{
  "n_layer": 8,
  "d_model": 384,
  "norm": "rmsnorm",
  "bias": "none",
  "parallel_block": false,
  "init": "uniform",
  "lr": 0.000956,
  "beta1": 0.9,
  "seq_len": 1024
}
MLP neurons of a small language model. Each row is named by its layer, matrix (gate and up: input weights) and neuron, and shows model dimensions 288-383. Each number is 50 + 15 x the weight over its row's rms, rounded and kept within 0 to 99. A neuron's up and down rows have the sign that makes its largest values positive.
After each neuron's rows, "fires on" lists the tokens most often at its 100 highest values on Wikipedia text that the model never trained on; "fires in" lists the words (lower case) most often at its 100 highest values on Wikipedia text that the model never trained on.

L5.gate954:61 69 52 60 67 55 20 48 51 48 27 56 47 65 46 65 62 27 25 43 49 26 39 37 64 29 40 54 65 17 19 58 25 54 69 55 28 64 67 47 30 42 56 51 36 31 72 18 53 39 72 49 52 35 65 51 70 61 57 52 76 42 53 45 16 59 29 28 55 62 50 33 47 68 34 45 31 38 47 80 40 42 36 48 55 42 47 31 35 66 63 42 43 69 67 40
L5.up954:27 25 41 73 51 39 61 30 77 74 45 54 52 45 64 25 41 11 53 68 49 31 44 38 33 20 39 46 51 19 48 56 57 31 53 48 67 64 39 61 38 35 65 48 47 53 55 44 53 54 55 59 36 54 41 71 49 63 39 53 40 60 54 28 49 73 53 33 39 34 75 68 35 43 49 59 37 30 33 63 51 43 55 70 78 47 77 67 80 65 30 27 77 63 62 36
fires on: " and", " in", " for", " from", " by"
fires in: "and", "in", "for", "from", "by"

L5.gate352:63 43 46 50 62 53 54 40 63 66 26 47 43 43 59 45 42 48 48 49 52 47 44 27 59 47 47 38 72 70 40 50 42 63 53 24 53 56 55 39 65 48 48 61 49 62 50 81 20 16 73 61 56 60 19 54 68 40 61 36 47 59 64 55 34 65 32 59 51 78 34 40 40 62 48 38 61 69 66 47 68 56 60 66 55 57 50 48 43 46 42 27 20 55 16 53
L5.up352:65 59 61 80 60 47 23 54 32 26 27 43 43 52 54 65 33 54 56 44 56 56 62 61 47 62 66 24 37 38 32 14 40 79 44 49 39 54 48 64 48 32 31 54 36 39 53 59 54 45 71 67 76 41 67 50 29 61 92 43 44 29 65 44 63 37 17 65 38 38 14 39 64 83 38 18 67 50 46 58 35 72 47 60 47 58 50 62 61 28 76 22 34 71 37 77
fires on: " 1", " 2", "1", " two", " North", "2"
fires in: "1", "2", "two", "one", "north", "three"

L5.gate315:61 56 30 82 55 70 36 36 39 29 44 32 44 58 56 67 19 30 33 41 58 52 74 36 57 77 37 51 67 38 50 73 80 68 31 63 28 78 46 49 66 40 37 55 45 89 62 34 47 26 51 42 45 44 50 48 60 46 53 49 42 49 70 13 56 71 51 66 49 39 53 29 77 38 53 37 33 43 60 68 36 54 58 41 63 46 48 55 73 50 55 34 50 51 50 67
L5.up315:66 57 71 67 64 33 39 23 70 59 53 44 48 80 59 43 41 38 23 45 76 69 53 44 37 54 48 59 52 45 70 32 47 71 57 60 31 68 41 61 84 44 73 72 45 80 69 38 70 60 64 45 50 44 40 42 50 51 41 49 22 52 89 62 47 25 64 66 33 57 09 48 49 66 70 62 32 33 53 37 62 34 59 63 51 61 60 28 73 36 64 46 48 58 67 69
fires on: " one", " One", " 1", "One", " Another"
fires in: "one", "1", "another"

L5.gate167:68 53 60 51 12 36 50 29 74 57 40 53 43 45 23 60 79 66 57 40 54 45 29 28 23 38 54 44 58 39 70 29 51 59 37 57 22 45 40 43 23 45 65 69 31 50 55 25 50 43 43 57 46 45 89 40 55 19 84 64 63 50 60 80 28 41 43 47 67 82 33 17 44 57 54 41 69 33 44 29 41 20 57 43 45 75 55 48 56 70 75 48 54 66 44 54
L5.up167:41 51 60 50 64 57 40 41 61 58 43 42 64 22 26 55 63 41 66 33 33 57 30 31 69 87 73 73 49 59 48 86 57 40 77 55 61 62 68 39 35 62 67 29 31 72 78 30 72 58 65 61 32 32 42 44 39 30 48 42 52 61 48 44 37 42 37 49 53 62 35 37 45 40 53 39 24 44 59 80 60 41 30 54 41 60 67 39 56 45 50 32 68 70 35 57
fires on: " to", " by", " from", " with"
fires in: "to", "by", "from", "with"

L5.gate838:32 12 47 43 52 15 56 37 57 61 46 60 37 48 44 57 70 21 61 77 41 37 60 42 76 33 10 26 70 77 58 45 83 64 57 65 16 66 48 52 50 18 30 43 63 38 60 51 42 42 43 44 48 69 36 61 47 56 33 59 27 32 42 77 52 65 64 61 65 44 53 50 50 41 39 55 69 41 44 43 40 42 10 56 34 55 36 30 28 44 71 34 50 80 67 30
L5.up838:46 56 54 44 77 23 56 50 63 43 51 49 58 46 45 32 42 54 45 48 73 49 53 22 60 62 70 70 64 56 46 43 39 58 51 58 63 49 48 39 70 27 23 50 67 47 48 64 56 25 37 43 75 55 37 73 47 38 46 46 55 44 64 28 51 49 49 32 31 27 44 33 52 24 33 67 46 51 46 58 29 55 62 57 44 67 25 36 68 49 66 52 46 63 42 73
fires on: " is", " a", " was", "A"
fires in: "is", "a", "was"

L5.gate877:17 49 50 24 28 62 44 09 64 48 37 46 55 40 55 25 55 47 41 06 26 46 45 19 62 46 65 67 50 49 40 61 59 53 34 38 53 42 65 59 54 51 43 80 41 51 32 72 62 38 41 62 34 22 33 48 62 45 61 57 38 63 56 54 41 37 69 53 47 72 35 44 65 68 62 28 31 46 68 59 34 20 71 58 52 55 60 03 60 48 52 35 53 68 44 59
L5.up877:61 65 37 54 61 83 21 32 70 25 55 47 51 54 12 68 56 57 59 34 31 38 39 31 52 59 69 73 51 68 48 55 45 50 63 60 63 68 39 45 44 55 44 58 43 59 49 56 49 30 49 35 59 57 44 26 49 38 42 68 73 48 50 61 23 50 33 28 55 46 53 65 76 19 62 64 40 64 54 23 44 53 60 22 47 31 31 45 42 13 52 37 49 65 54 74
fires on: " on", " Website", " Ast"
fires in: "on", "website"

L5.gate143:39 79 37 62 35 68 57 42 53 74 56 39 55 55 43 66 68 38 37 27 63 19 65 53 61 40 40 56 60 54 59 45 71 36 57 56 47 52 44 66 37 50 29 48 52 31 80 55 73 59 55 29 46 36 40 45 87 46 83 55 58 67 47 76 26 37 59 48 49 35 64 48 40 80 51 46 47 47 79 64 49 12 55 26 58 46 53 56 77 29 48 61 53 46 26 55
L5.up143:46 47 29 55 41 66 89 39 58 33 55 53 49 44 71 60 41 30 60 36 64 69 57 55 26 54 42 70 36 19 39 59 37 39 70 56 70 42 66 57 39 50 23 47 67 29 69 56 26 38 17 58 49 42 37 41 38 52 37 78 74 49 41 46 80 45 36 62 45 32 34 32 56 46 43 43 70 33 67 42 56 35 47 53 41 67 48 19 61 49 71 29 59 47 33 37
fires on: " at", " At", "At", "T"
fires in: "at"

L5.gate533:87 39 39 76 52 81 69 37 61 73 46 55 61 47 45 50 52 45 48 71 69 46 29 38 44 57 56 28 68 34 61 33 75 61 41 68 51 53 78 24 67 60 45 58 51 67 61 38 35 66 37 25 48 42 24 56 64 40 44 42 63 56 60 17 50 44 48 49 44 28 60 78 61 41 61 63 41 55 90 56 55 80 47 60 40 43 49 31 36 45 64 47 51 81 57 29
L5.up533:41 60 47 31 26 49 77 38 58 69 58 57 57 51 52 48 47 65 61 48 60 52 86 24 47 52 46 37 67 73 61 53 47 37 49 43 66 57 19 48 72 77 43 29 46 52 32 75 79 47 51 46 29 43 52 61 44 49 50 18 62 70 46 48 30 59 50 73 49 45 31 77 62 70 73 58 27 46 51 72 45 44 66 33 26 70 62 40 56 38 49 43 56 66 56 36
fires on: " as", " it", " g", " 0"
fires in: "as", "it", "0"

L5.gate468:22 60 48 34 45 39 54 54 60 42 20 49 50 33 25 60 58 31 23 64 37 49 40 51 60 62 55 33 39 69 83 62 68 39 59 72 44 63 51 47 63 29 30 51 55 64 52 36 45 41 54 39 35 59 26 35 33 73 46 62 71 46 72 51 62 45 47 08 58 52 26 31 39 62 35 87 44 37 32 47 36 38 42 44 43 70 35 35 44 51 32 23 47 64 34 25
L5.up468:69 42 51 66 47 34 64 77 34 34 45 28 68 51 21 60 51 66 65 70 40 50 58 45 51 62 49 69 55 51 52 61 51 57 39 50 48 56 58 56 65 32 49 39 39 55 41 48 22 40 52 41 54 71 66 30 26 20 45 37 57 30 65 41 68 59 28 54 57 41 28 40 72 46 53 68 54 41 35 66 65 39 29 47 60 56 53 78 48 32 53 52 43 70 59 66
fires on: " was", " being", " originally"
fires in: "was", "being", "originally"

L5.gate349:41 67 64 39 56 32 33 50 17 65 45 31 55 22 48 54 46 40 34 57 55 51 64 29 52 58 59 37 63 50 60 62 59 54 53 52 32 57 67 22 66 64 49 33 30 44 33 69 67 39 42 52 54 66 17 61 49 31 31 79 68 56 32 80 18 52 57 59 50 53 29 51 61 24 45 64 39 42 31 35 29 43 48 72 68 51 40 53 15 63 66 40 47 34 21 55
L5.up349:41 49 57 60 35 32 45 33 43 31 54 59 59 77 35 77 34 29 44 90 60 51 57 47 65 61 07 49 59 80 75 69 63 60 28 68 41 45 53 53 41 64 33 35 46 36 56 18 42 62 29 45 39 62 72 48 72 54 62 62 50 60 49 44 21 55 49 61 18 67 51 55 48 38 51 77 64 50 63 42 58 44 50 69 32 79 54 19 47 49 53 51 48 46 47 61
fires on: " with", " to", " making"
fires in: "with", "to", "making"

L5.gate528:86 54 59 51 32 60 56 56 49 39 58 55 40 53 43 61 57 53 36 71 60 15 30 18 73 44 42 45 83 68 49 59 40 53 46 33 30 61 58 35 49 68 58 54 56 77 39 34 41 63 40 51 43 66 43 48 67 28 47 67 40 41 64 43 41 45 22 48 67 59 36 57 51 37 52 58 30 47 65 61 31 60 63 65 23 40 60 33 54 55 85 59 49 67 29 59
L5.up528:44 57 35 59 51 71 37 29 78 47 55 52 28 77 70 49 71 31 60 41 50 29 56 34 45 61 44 40 53 55 42 51 59 58 51 35 29 59 61 36 80 31 63 62 33 64 51 76 52 28 54 57 44 73 57 58 42 46 41 48 29 74 66 52 65 66 49 73 73 43 58 44 33 50 44 19 64 44 69 50 60 61 63 49 72 84 33 19 52 62 56 55 18 65 47 87
fires on: " more", " most", " less", " no", " Most"
fires in: "more", "most", "no", "less"

L5.gate611:71 57 54 76 53 45 55 60 47 33 36 38 61 38 61 74 56 39 40 63 60 61 87 38 47 34 65 40 41 40 65 53 69 41 49 67 15 41 50 66 66 35 33 65 63 48 37 35 65 41 26 69 30 67 60 37 71 41 59 47 42 35 71 32 41 59 50 69 43 65 50 09 78 44 50 63 32 36 57 51 61 42 40 27 64 59 66 64 44 46 63 30 38 55 13 84
L5.up611:65 43 34 62 75 52 87 47 52 44 42 46 68 45 67 56 62 42 42 73 58 48 50 53 37 42 51 80 37 56 48 55 56 25 59 33 60 31 41 76 85 60 34 67 76 65 37 27 40 63 57 53 44 71 39 39 32 36 46 50 66 65 58 56 33 28 33 53 78 74 25 36 71 42 76 46 54 22 37 44 40 67 49 48 64 53 34 63 40 66 54 29 63 80 40 53
fires on: " first", " second", "th", "st", " First"
fires in: "first", "second", "third", "1st", "one"

L5.gate170:66 35 42 74 47 57 43 54 47 54 34 36 50 44 12 62 74 44 23 41 38 35 57 36 36 52 48 47 54 30 72 57 59 61 41 73 21 66 75 18 38 41 70 35 28 46 39 56 56 64 46 60 43 27 55 53 60 30 55 51 68 42 33 24 39 44 46 68 38 37 56 47 68 15 59 47 73 43 41 43 43 35 43 67 43 48 40 31 53 44 84 54 44 65 31 59
L5.up170:86 61 48 45 39 41 47 64 52 39 68 40 53 49 28 69 59 44 49 48 39 59 64 46 37 35 75 92 40 38 51 27 39 81 32 50 51 33 64 38 63 53 50 24 61 37 39 40 28 42 45 22 67 61 59 34 60 38 53 59 68 45 44 57 49 66 44 35 56 66 32 48 58 46 55 69 48 51 49 33 60 44 43 42 46 53 31 62 52 40 47 78 38 38 48 56
fires on: " but", " as", " and", " so", " So", " although"
fires in: "but", "as", "and", "so", "although"

L5.gate348:50 62 35 39 42 20 23 64 67 59 51 39 57 39 37 73 66 48 37 62 50 65 44 37 69 64 63 42 68 57 66 53 33 56 65 44 24 67 60 43 22 54 48 54 23 65 66 54 70 44 45 47 25 40 44 42 40 56 30 56 51 70 40 59 39 47 56 54 67 65 44 59 57 16 72 57 56 37 28 82 53 50 48 56 27 36 24 34 43 51 67 33 51 50 61 19
L5.up348:51 48 49 91 63 30 38 37 61 55 29 31 49 53 60 28 47 37 26 28 31 38 76 27 30 43 56 48 63 64 55 55 39 54 67 58 37 43 40 59 62 32 75 38 24 39 71 55 50 39 49 85 39 42 39 46 59 43 65 34 44 57 58 43 53 74 61 24 48 33 19 43 25 66 76 42 38 69 58 56 42 55 53 63 24 55 46 36 50 29 68 60 40 60 74 54
fires on: " where", " by", " when", " which"
fires in: "where", "by", "when", "which"

L5.gate756:58 67 48 49 24 61 59 54 44 71 73 39 37 32 22 51 66 58 35 56 45 53 29 65 46 47 50 73 68 63 43 61 39 34 74 51 44 73 67 45 57 33 55 53 67 37 41 36 53 47 28 38 39 42 62 39 63 51 54 92 46 59 34 31 34 42 49 65 31 46 37 52 32 35 67 38 51 61 46 28 57 52 27 44 48 36 54 59 55 40 66 37 56 55 39 48
L5.up756:54 46 37 22 34 54 38 35 31 23 63 54 67 40 70 47 68 38 20 34 60 76 56 63 22 69 68 44 78 39 48 69 73 49 82 35 36 73 38 60 82 64 61 15 60 49 49 53 33 55 70 34 54 49 37 49 50 68 23 53 43 56 43 74 34 48 44 47 47 47 62 09 56 63 50 28 73 35 57 22 48 82 33 61 52 72 47 60 71 33 77 29 53 75 33 53
fires on: " at", " near", " At", " of", "At"
fires in: "at", "near", "of"

L5.gate975:56 27 36 79 45 44 55 22 56 36 77 55 19 39 50 60 51 69 58 38 43 61 31 21 58 29 39 63 35 74 59 65 60 43 48 49 46 60 75 32 37 58 48 67 22 38 48 43 49 41 60 52 29 32 57 28 70 38 62 48 44 47 41 22 22 41 57 40 45 30 50 51 43 00 66 53 53 64 60 18 60 53 51 40 73 38 39 50 36 74 65 70 44 61 56 43
L5.up975:67 53 50 52 28 25 42 50 72 49 32 58 69 63 20 52 69 61 45 49 38 60 45 33 37 33 30 18 35 69 44 50 55 45 51 65 50 38 49 57 48 49 65 47 52 48 37 30 64 58 63 41 77 49 58 21 48 54 55 32 21 62 52 36 35 58 61 47 47 66 59 70 17 49 62 53 42 58 76 47 59 26 41 52 31 59 32 67 60 50 37 35 36 62 52 43
fires on: " where", " which", "il", " when"
fires in: "where", "which", "when"

L5.gate915:51 32 57 60 39 48 36 72 63 37 39 35 23 38 39 30 54 53 69 60 29 66 37 46 29 56 55 60 78 62 55 76 71 48 57 62 32 36 56 39 58 39 75 51 33 56 30 58 53 63 41 59 38 56 41 47 62 25 42 70 39 41 55 72 43 45 18 69 65 52 63 32 81 34 59 57 29 56 58 65 47 50 48 44 61 36 48 69 59 26 60 36 84 56 51 61
L5.up915:58 29 51 40 49 46 28 56 53 17 70 60 63 33 47 59 42 21 68 89 30 42 64 65 35 55 62 50 40 28 64 62 53 33 53 61 42 44 63 58 51 60 67 70 48 30 43 56 40 76 47 66 32 37 29 53 40 30 46 71 62 45 58 56 46 64 16 45 71 49 66 28 45 21 58 56 65 55 50 62 54 57 26 42 49 74 39 62 54 58 57 62 60 45 29 27
fires on: " would", " will", " may", " should", " is", " to"
fires in: "would", "will", "may", "should", "is", "to"

L5.gate208:39 28 42 89 72 51 59 59 81 34 80 39 70 46 38 45 34 29 00 46 58 56 53 55 41 44 50 29 63 25 63 52 63 48 62 44 44 70 70 46 93 37 52 56 23 53 49 33 36 70 42 41 35 82 70 62 46 34 44 41 57 67 68 40 23 38 46 51 56 29 64 37 61 67 29 50 41 36 54 64 49 64 41 48 65 50 19 51 30 47 55 88 32 45 39 60
L5.up208:43 76 16 45 59 54 59 89 45 65 61 48 48 56 18 62 58 45 45 29 49 63 59 63 47 48 36 67 55 26 34 54 53 50 74 63 56 55 58 66 75 36 33 51 42 30 52 55 59 30 55 51 63 69 47 26 77 58 42 50 79 51 56 39 46 47 37 34 58 54 62 58 73 72 74 71 51 52 51 42 34 39 39 38 54 55 28 44 33 63 55 25 45 31 77 46
fires on: " as", " As"
fires in: "as"

L5.gate177:24 49 36 47 43 55 48 43 66 63 41 37 31 41 69 41 78 23 30 38 41 37 77 60 69 63 43 28 52 36 61 64 55 36 72 35 21 37 60 58 56 25 51 76 30 48 33 55 41 59 09 49 32 76 46 55 33 44 38 61 50 54 59 23 26 43 55 34 36 42 49 43 63 44 39 48 51 38 49 55 47 42 59 36 49 57 26 54 39 33 42 79 39 36 40 53
L5.up177:46 47 56 42 44 45 43 50 43 53 30 65 33 71 35 63 51 35 30 37 69 59 28 44 22 58 61 49 57 38 24 31 42 65 54 58 40 35 25 26 59 47 62 46 17 60 44 41 80 68 50 36 58 77 60 48 66 36 41 39 48 48 29 86 35 28 59 49 74 74 65 42 45 24 58 51 62 73 63 78 40 37 31 53 60 41 77 56 25 68 46 49 36 34 26 60
fires on: " of", " on", "On"
fires in: "on", "of"

L5.gate570:71 55 75 96 60 62 83 56 31 53 38 38 45 46 44 48 34 50 40 59 40 67 48 50 48 58 79 54 44 35 52 50 70 59 49 42 59 40 55 72 60 38 49 53 31 50 78 25 49 41 59 42 25 36 27 24 46 54 66 72 70 35 62 75 49 69 36 48 37 55 24 50 46 50 30 28 48 64 68 55 46 73 78 26 58 58 57 69 75 80 64 57 49 53 57 64
L5.up570:32 43 81 51 40 26 36 15 66 63 14 45 58 60 46 50 39 99 48 39 64 76 64 68 74 48 74 40 63 55 45 75 63 61 64 43 48 59 47 56 46 61 53 46 96 43 42 71 46 43 71 29 55 59 28 42 35 70 18 59 27 66 42 69 39 43 69 55 60 48 44 22 30 38 38 64 31 22 47 50 23 80 55 67 30 49 47 56 51 40 46 64 37 36 15 60
fires on: " place", " long", " first", "K", " second", " live"
fires in: "place", "long", "first", "second", "live"

L5.gate521:43 60 42 55 62 69 50 30 63 31 41 53 48 68 51 46 39 49 63 47 49 37 50 36 54 58 08 46 52 66 43 37 83 62 40 21 38 42 77 31 59 58 49 81 24 44 37 54 64 50 41 54 53 48 38 42 44 35 31 70 41 42 54 41 59 40 54 50 64 78 43 49 38 60 45 25 43 49 62 58 52 53 49 64 58 49 56 40 65 42 31 38 34 75 08 73
L5.up521:28 62 64 48 48 24 25 54 46 69 47 41 72 49 37 67 67 33 31 66 69 39 52 60 31 41 61 61 58 57 71 42 55 42 37 54 61 30 78 52 68 36 43 47 20 38 61 51 60 85 31 38 56 49 59 53 35 31 40 49 31 61 47 38 50 62 62 46 65 80 57 60 13 64 54 40 33 46 28 41 61 56 79 81 39 60 52 40 76 50 46 63 27 43 31 45
fires on: " most", " more", "a", " very", " one"
fires in: "most", "more", "one", "very", "a"

L5.gate110:46 48 43 51 77 55 31 59 62 55 44 44 42 31 37 28 42 27 51 31 77 42 57 64 52 50 63 76 39 31 47 92 92 60 60 58 27 75 74 34 57 41 55 50 57 83 39 56 46 26 29 83 68 44 47 62 64 54 45 36 65 68 36 32 57 40 51 68 69 44 72 73 45 41 45 33 30 46 19 51 63 30 30 83 50 44 39 51 57 42 45 40 38 58 45 32
L5.up110:60 78 39 62 40 57 61 44 26 45 71 38 66 34 21 55 38 56 35 27 52 81 56 57 44 68 44 66 17 20 49 49 37 51 54 72 70 62 41 71 59 45 39 40 82 13 63 37 60 70 46 61 56 50 43 30 61 59 71 76 48 45 50 71 30 30 59 63 38 66 34 15 52 66 28 50 43 31 63 22 51 28 50 60 65 54 67 56 54 31 31 50 20 38 38 62
fires on: " He", " They", " There", " It", " She", " This"
fires in: "he", "it", "there", "they", "she", "this"

L5.gate844:23 41 40 45 32 51 56 37 23 01 49 45 55 59 24 57 38 55 50 82 65 52 68 42 43 44 57 55 78 44 43 64 55 38 08 53 47 50 84 49 45 66 30 47 54 70 33 32 34 51 50 29 33 52 37 49 62 39 42 56 42 65 83 61 58 48 31 44 44 57 40 52 70 49 68 78 45 47 50 63 44 30 41 53 39 43 55 58 31 52 60 41 50 71 47 54
L5.up844:34 35 67 36 48 56 46 42 54 30 34 44 36 46 55 39 67 68 55 46 00 62 46 29 53 53 25 36 52 33 54 26 40 54 26 47 65 64 67 76 42 46 50 53 36 26 65 33 89 65 55 54 38 42 60 72 72 56 31 47 56 59 34 46 77 55 49 13 25 74 52 53 47 39 58 45 43 36 52 51 43 30 49 30 46 58 50 44 53 36 55 28 39 63 72 62
fires on: " was", " became", " is", " be", " a", " appointed"
fires in: "was", "became", "is", "be", "a", "appointed"

L5.gate210:58 62 73 73 72 66 77 41 54 25 50 36 60 70 40 53 49 38 34 62 49 11 68 62 74 62 32 44 56 76 56 40 60 70 29 25 50 69 46 50 57 47 56 41 56 54 59 55 63 45 50 79 70 58 51 43 81 38 81 45 51 38 78 24 42 30 22 48 37 52 56 49 62 78 51 56 65 80 43 68 51 75 59 71 79 38 44 62 47 35 47 31 36 50 66 77
L5.up210:37 66 56 65 64 64 54 76 53 35 32 41 44 57 50 46 76 59 73 29 68 52 60 41 76 46 38 34 42 70 64 71 74 73 70 19 45 67 32 50 48 56 31 35 54 48 57 47 49 72 52 69 46 63 47 75 51 21 37 49 29 21 35 25 35 49 58 45 44 58 32 56 51 57 82 35 56 44 37 64 38 64 66 50 83 57 42 35 33 61 25 50 35 43 48 51
fires on: " first", " second", "th", " third", " last"
fires in: "first", "second", "third", "sixth"

L5.gate508:56 51 53 86 59 24 56 47 42 41 58 43 62 19 47 74 42 45 43 79 33 56 43 55 64 62 40 48 29 53 99 59 37 52 60 32 49 58 62 54 40 46 51 49 20 28 55 42 31 53 43 61 70 53 59 49 56 38 48 51 68 45 37 50 48 52 65 72 46 40 76 32 52 33 31 58 46 65 46 48 28 63 55 52 47 38 18 44 31 61 56 56 64 30 43 46
L5.up508:26 62 22 48 65 31 45 70 71 42 36 50 50 47 70 10 42 44 63 44 85 59 56 36 33 64 65 76 53 60 39 44 33 33 38 41 61 58 61 60 78 44 72 44 50 42 53 22 44 54 44 53 58 91 59 37 71 28 51 69 61 23 29 61 55 55 48 57 71 39 20 48 55 34 54 77 55 52 35 42 59 58 46 71 70 40 52 57 63 54 69 29 43 79 33 54
fires on: " with", " is", "'s", " Is", " has"
fires in: "with", "is", "s", "has", "was"

L5.gate688:33 57 75 64 47 40 58 61 71 49 20 38 69 66 28 49 54 34 63 34 48 43 62 57 38 30 29 38 33 49 43 54 48 58 65 70 35 63 49 31 47 60 64 32 61 42 49 47 53 57 43 52 51 63 95 48 65 43 43 48 70 49 52 45 18 65 47 38 34 56 33 29 56 62 28 73 30 60 64 44 45 49 58 65 36 36 57 54 55 48 66 85 31 49 66 71
L5.up688:56 38 61 64 39 35 56 47 73 60 21 57 50 54 53 59 64 67 32 49 41 64 25 61 52 51 27 26 61 63 57 54 67 56 70 48 48 67 44 55 52 58 47 37 55 40 50 40 31 49 47 59 53 49 56 33 52 47 41 65 51 55 41 81 63 52 72 35 75 44 29 69 41 36 39 52 55 54 63 52 53 57 50 46 49 68 38 54 63 63 51 73 36 36 48 86
fires on: " for", " For"
fires in: "for"

L5.gate373:53 44 79 47 46 66 42 33 57 55 32 44 48 45 50 71 34 34 62 44 58 58 36 45 50 60 71 53 49 34 53 45 37 38 66 66 38 26 59 43 50 53 92 46 27 40 39 55 54 61 89 27 68 31 81 55 32 40 49 72 40 34 81 69 42 68 29 39 58 82 38 37 47 54 43 18 57 24 72 45 34 82 26 32 69 56 37 19 33 64 43 35 56 37 39 59
L5.up373:42 35 79 67 57 50 48 63 61 44 60 53 52 69 42 43 50 39 30 70 16 43 50 46 73 38 43 53 33 52 47 23 82 70 49 39 56 38 31 40 22 35 66 43 60 54 26 59 54 35 68 39 61 66 32 44 82 69 40 67 50 60 56 39 61 49 35 44 62 48 60 48 54 48 46 67 47 87 72 46 28 40 44 31 68 78 38 50 75 49 68 74 55 72 35 43
fires on: " of", " for", " has", " to"
fires in: "of", "for", "has", "to"

L5.gate220:44 54 35 37 15 20 52 52 59 41 34 54 49 33 44 69 36 51 54 40 28 63 66 67 54 55 77 61 65 41 72 47 42 40 64 37 37 49 35 34 58 60 64 52 64 30 34 32 42 49 52 37 72 50 35 39 53 45 71 53 50 57 33 52 30 71 59 67 43 41 46 19 59 37 41 42 66 06 37 37 72 71 60 36 49 59 44 29 72 19 29 43 46 46 23 49
L5.up220:50 46 30 62 76 27 63 33 65 43 69 54 14 67 71 27 68 18 53 39 76 12 59 61 67 28 21 37 59 34 42 53 75 67 43 32 63 76 48 26 42 47 50 68 38 59 53 62 52 58 39 59 43 35 37 57 51 49 24 41 30 54 45 17 59 36 51 41 54 32 62 59 51 41 38 45 20 36 36 42 70 50 23 79 43 46 44 51 63 43 29 35 55 71 36 45
fires on: " is", " was", " has"
fires in: "is", "was", "has"

L5.gate20:71 63 50 37 35 61 53 54 57 34 40 41 20 49 62 48 65 69 44 47 37 50 38 42 42 48 48 51 67 66 65 44 40 48 18 45 51 64 80 60 44 38 54 43 27 33 61 49 30 41 14 47 59 33 70 46 61 34 69 70 47 44 53 47 41 24 72 66 34 60 62 48 77 25 47 24 42 53 58 68 52 15 57 44 54 65 34 51 38 52 71 73 37 36 30 76
L5.up20:80 41 28 21 76 46 49 67 39 65 60 53 67 58 44 62 68 38 44 48 71 49 23 37 65 49 45 43 69 46 59 33 49 56 24 38 62 63 53 33 48 64 50 20 41 56 63 50 40 58 41 55 71 77 56 60 47 48 33 50 55 56 54 53 68 61 54 57 56 60 64 48 48 41 54 54 51 32 18 36 78 34 66 48 60 35 31 68 56 70 36 72 63 44 68 49
fires on: " than", " high", " meet", " higher", "ance", " described"
fires in: "than", "high", "meet", "higher", "enhance", "described"